config.toml
n_layer = 14
d_model = 256
n_head = 2
n_kv_head = 1
head_dim = 128
d_mlp = 704
vocab_size = 4096
activation = "swiglu"
norm = "rmsnorm"
norm_place = "pre"
norm_eps = 1e-05
positions = "rope"
rope_base = 24800.0
rope_fraction = 0.75
qk_norm = true
attn_scale = 0.0884
bias = "none"
tie_embeddings = true
parallel_block = false
init = "normal"
init_std_qkv = 0.0243
init_std_o = 0.0
init_std_up = 0.0243
init_std_down = 0.0
optimizer = "adamw"
lr = 0.00152
lr_mult_o = 0.849
beta1 = 0.9
beta2 = 0.95
lr_head = 0.00646
grad_clip = 1.0
warmup_steps = 382
schedule = "wsd"
decay_fraction = 0.76
decay_shape = "sqrt"
final_lr_fraction = 0.0
batch_tokens = 32768
seq_len = 1024
doc_mask = true
train_tokens = 284500000
steps = 8683
dataset = "wikipedia_en"
MLP neurons of a small language model. Each row is named by its layer, matrix (gate and up: input weights) and neuron, and shows model dimensions 64-191. Each number is 500 + 25 x the weight over its row's rms, rounded and kept within 0 to 999. Numbers have three digits each. A neuron's up and down rows have the sign that makes its largest values positive.
After each neuron's rows, "fires in" lists the words (lower case) most often at its 100 highest values on Wikipedia text that the model never trained on.

L4.gate246:521496536506511511507503507503510477499517470523536534441490495500523476538505494498514545534485527496463473489493509477502528449450497457502491508471514508469499555427485530439514508505467514504497505468484544485514501502466513501484501543500495537500505506470500504507490507492492512510499512533532490441521493489522523508467580489504448498514498540533538477508481478460528521493509
L4.up246:459496459532502510461482520496490509505479488498490523458494491518467505491505507494486479451507462519508522505517487479480506494506489494503511489493453508538503440537490499515499479494527491477490460482509489519512523475499513508522528517491471525507509513529511509474499502489550498454512535504511512476502478460541491483541513470493438453507579479541517522476489508516496494488499
fires in: "such", "also", "best"

L5.gate604:538502495504532479479449503474474454485436467522463496472474504499508499511504523515498492538511520483516493517483481497504555461507496559471510518492505496474532494534533481422543503513504500516552507517479502518468529503507540496475478499500496485488486506515467514532558485521491495500523514497505511527477489533513527488470472503499479500487566535482457489497489450496469487469482
L5.up604:487525517469535438532528512544521483507451520520496473476485559473527509518498441504502518508525476465528474505525539494497521511508508509480500542506501484535517528545483526513563504474446523511537483535517545502479529532576528494458508483490458471492540499496485476525477530476496496520519519454505508509517495509538497490471475446511485488513523484459482511530540477478540506438462
fires in: "death", "life", "career", "training", "production"

L8.gate605:544536524564469506497518512512468458515482464488491501442460449543547487551485477496490511511497495513471473490505503490499522532480485442514492480476461521481475468511492489490523489509461525495514512499470540518504470503526466523508492505514502547469479511505496516465477502503510530492467508522480505502526502508484495484526473496464479460513515501510485488494530468464500503519517
L8.up605:484494520478460496499521463535511505499512495531500487484516484501535497459473509518505446490510492509514467478455535500473491502479502480493508506467434465537527489518461510487496481504507449492516489507512500538486519516486491456422532488483513527497479518480468547481468519524470527492499494479500440532497490525491514473444504477507500506496507491487500485524478517519492495492472
fires in: "following", "next", "first", "last", "the", "not"

L8.gate453:495511503500533506522510479531502497543514473514510473480491500503494512483470481512466481468511532459485506481545456566484483489462489491555524548519522491479492487514507531529529500544531492525531521505502499505542509516484474480481434535462460511532462493517481523494525502480570460515507507475506510508503470567492504491523461474506514525559519515504470488534519484478474504486491
L8.up453:542474478483448504459481505485494509509526492517525510470505515498472493510485506531498505506479462511555524479518508493483462512486516497535561488515558500464534517500493483490532498489513470472477500524487509425479482478496447466509503469554504494466500528521489461490525516449467489482453486512512473492488470471527510521496513523481515456552538512455513504483472513498545501526445
fires in: "in", "m"

L9.gate308:493515493507507474507504484526474515535468460497487494481475513532468505532481508517487475484496473484501523503507478475485530493535515474478488510522481513475519510516511467497492529494458505454539524485475523486469505500506526467497512536485492447478496522575490496500550507559488511530531513510495523518527471512494489492456480523500526566557510518531467490505477479487498489500462
L9.up308:515495495523505508521519480483493496514489486505491479474472554481479480481463543545507488494578503487541499466489512499473537524481524451489486471530509499489527470494469498514454529514499508501524524485482476522506491477511531497498509523511517484474468499461485505461523505543485477464494480506473531497532514494497542480499513464498503460465472501426526518498473540548517509504519
fires in: "career", "history", "command", "jobs", "life"

L4.gate642:482492497477526467503468487501503473548483546464498514459502469501505485512467480485517458551486492532502521533509513519496484503491494487465505511521510487473441505473474506535532465500470487522524441497524513447509504441504503520466469538509475471512507534510535527454474529518493505470479542492483496481550494478514508493485549476505469492469499509540499463505533502502536566474503
L4.up642:477466520563465488475528509438528535507520495536509476511447523527497485511542525496516487532528504554501523512474445476541503526495520491501455484523527514484522498454498482501485498505472523507531459512463544493529469508505478502490521524482499498511501508497502531511567509453487527483489492526558483514454500497477495470492507493486487505441526504473511467499476460471471490475463
fires in: "also", "since", "first", "view", "mayflower", "usually"

L11.gate619:510473495511522475496485540544514503441532474533514498454458480481506499492483459478482488486483534528528457516535516464481510477497567523553517476512533461511493504463533510490499533532539451506564497470501516481482488548473464480490481490527516451507526503525501467489512475479509480499502498493459470487515496463503500507500493519535505526494471493523478506460515515488509540531525
L11.up619:486484494504487456469526505533512500515519437491496504471470540487538452444493460508468491459461507481487497524521532504520502499443520528524504503478511495473469545517522543517461481513489518521546478500488490497470548481477485512483523499492502474503496465478473514490489506494468542522491465512488482470512508480516466513506475532518549506471457518560485541478478504488474503467504
fires in: "the"

L8.gate306:534539537531466480479466495478498499526490471469476474542479524526526517522488517500491495474493492570467486497525506474511512501499516460549489480507523493519494547537530515519506498514482529479467481527476509488546516547498494493493473480502490459472508525478487457451498528466504529523529459484531481470542515484534519522481475529497506515478483489531503501533554481483496514457496
L8.up306:509539465523510524470472542489521532481489532507465473525477525485505463480499460530479485499493522523520474494525553511544495471498505510497490501513494532451514509484482498482478516534514500513555489468466544495490493522556473516504467493500507527505493465514517474457492491525485521503457523485492471492543538449498482500529482526512542540464481475466505511507498469516536457517500
fires in: "the", "an"

L8.gate510:498491538483500503526486492480530467472478462468511507475518460450500514505505467497489482483501499519475448526564484500549486531515498506440487502483494525484485473480486453516525543519502497497467466514509553470520468516473480500462477477453572491517494542477476501492491485484517534526494527475500435490496478479537513518472521494477491478545512495487465521528484494463511483487484
L8.up510:483516551493501495519501466502485498534470515489507506521501487505497520498496507499491470495487480492521442491513557532521497453462513483480517534496487491506524472512484471522513523508433467476511488485470484511501541480513477433498504460458505459525505533493476493491453505472524448516458502489518466550487489477513538451475521489495516516523484452487492506474473506535534501531460
fires in: "the", "survey"

L4.gate444:544488487493492534467464490476467501516462475514503505472488494522494486487450531508545511490537513478512471458508487515491508420471483475499582495526450511483514533470514483476485500489521450490516489554495486545520548510519481517491459558515481521502459488534480494502492484518509505462520480509524479466506509494535495491505493481506492490517517518506522455504542508500530520528504
L4.up444:452518528497540520520485515509474499479501516510477498460469500532502485500505522541474485509532552491477448518476491507504496481495495509530527475509445540491511492460514537527501504507492519539467520477472464506521520500475470481476484526491447528473486475514518473502431488521536433475513503507531433507481498527482531474505493460527496503534485482500507538523492524535530499479486
fires in: "film", "as", "such", "primary", "television"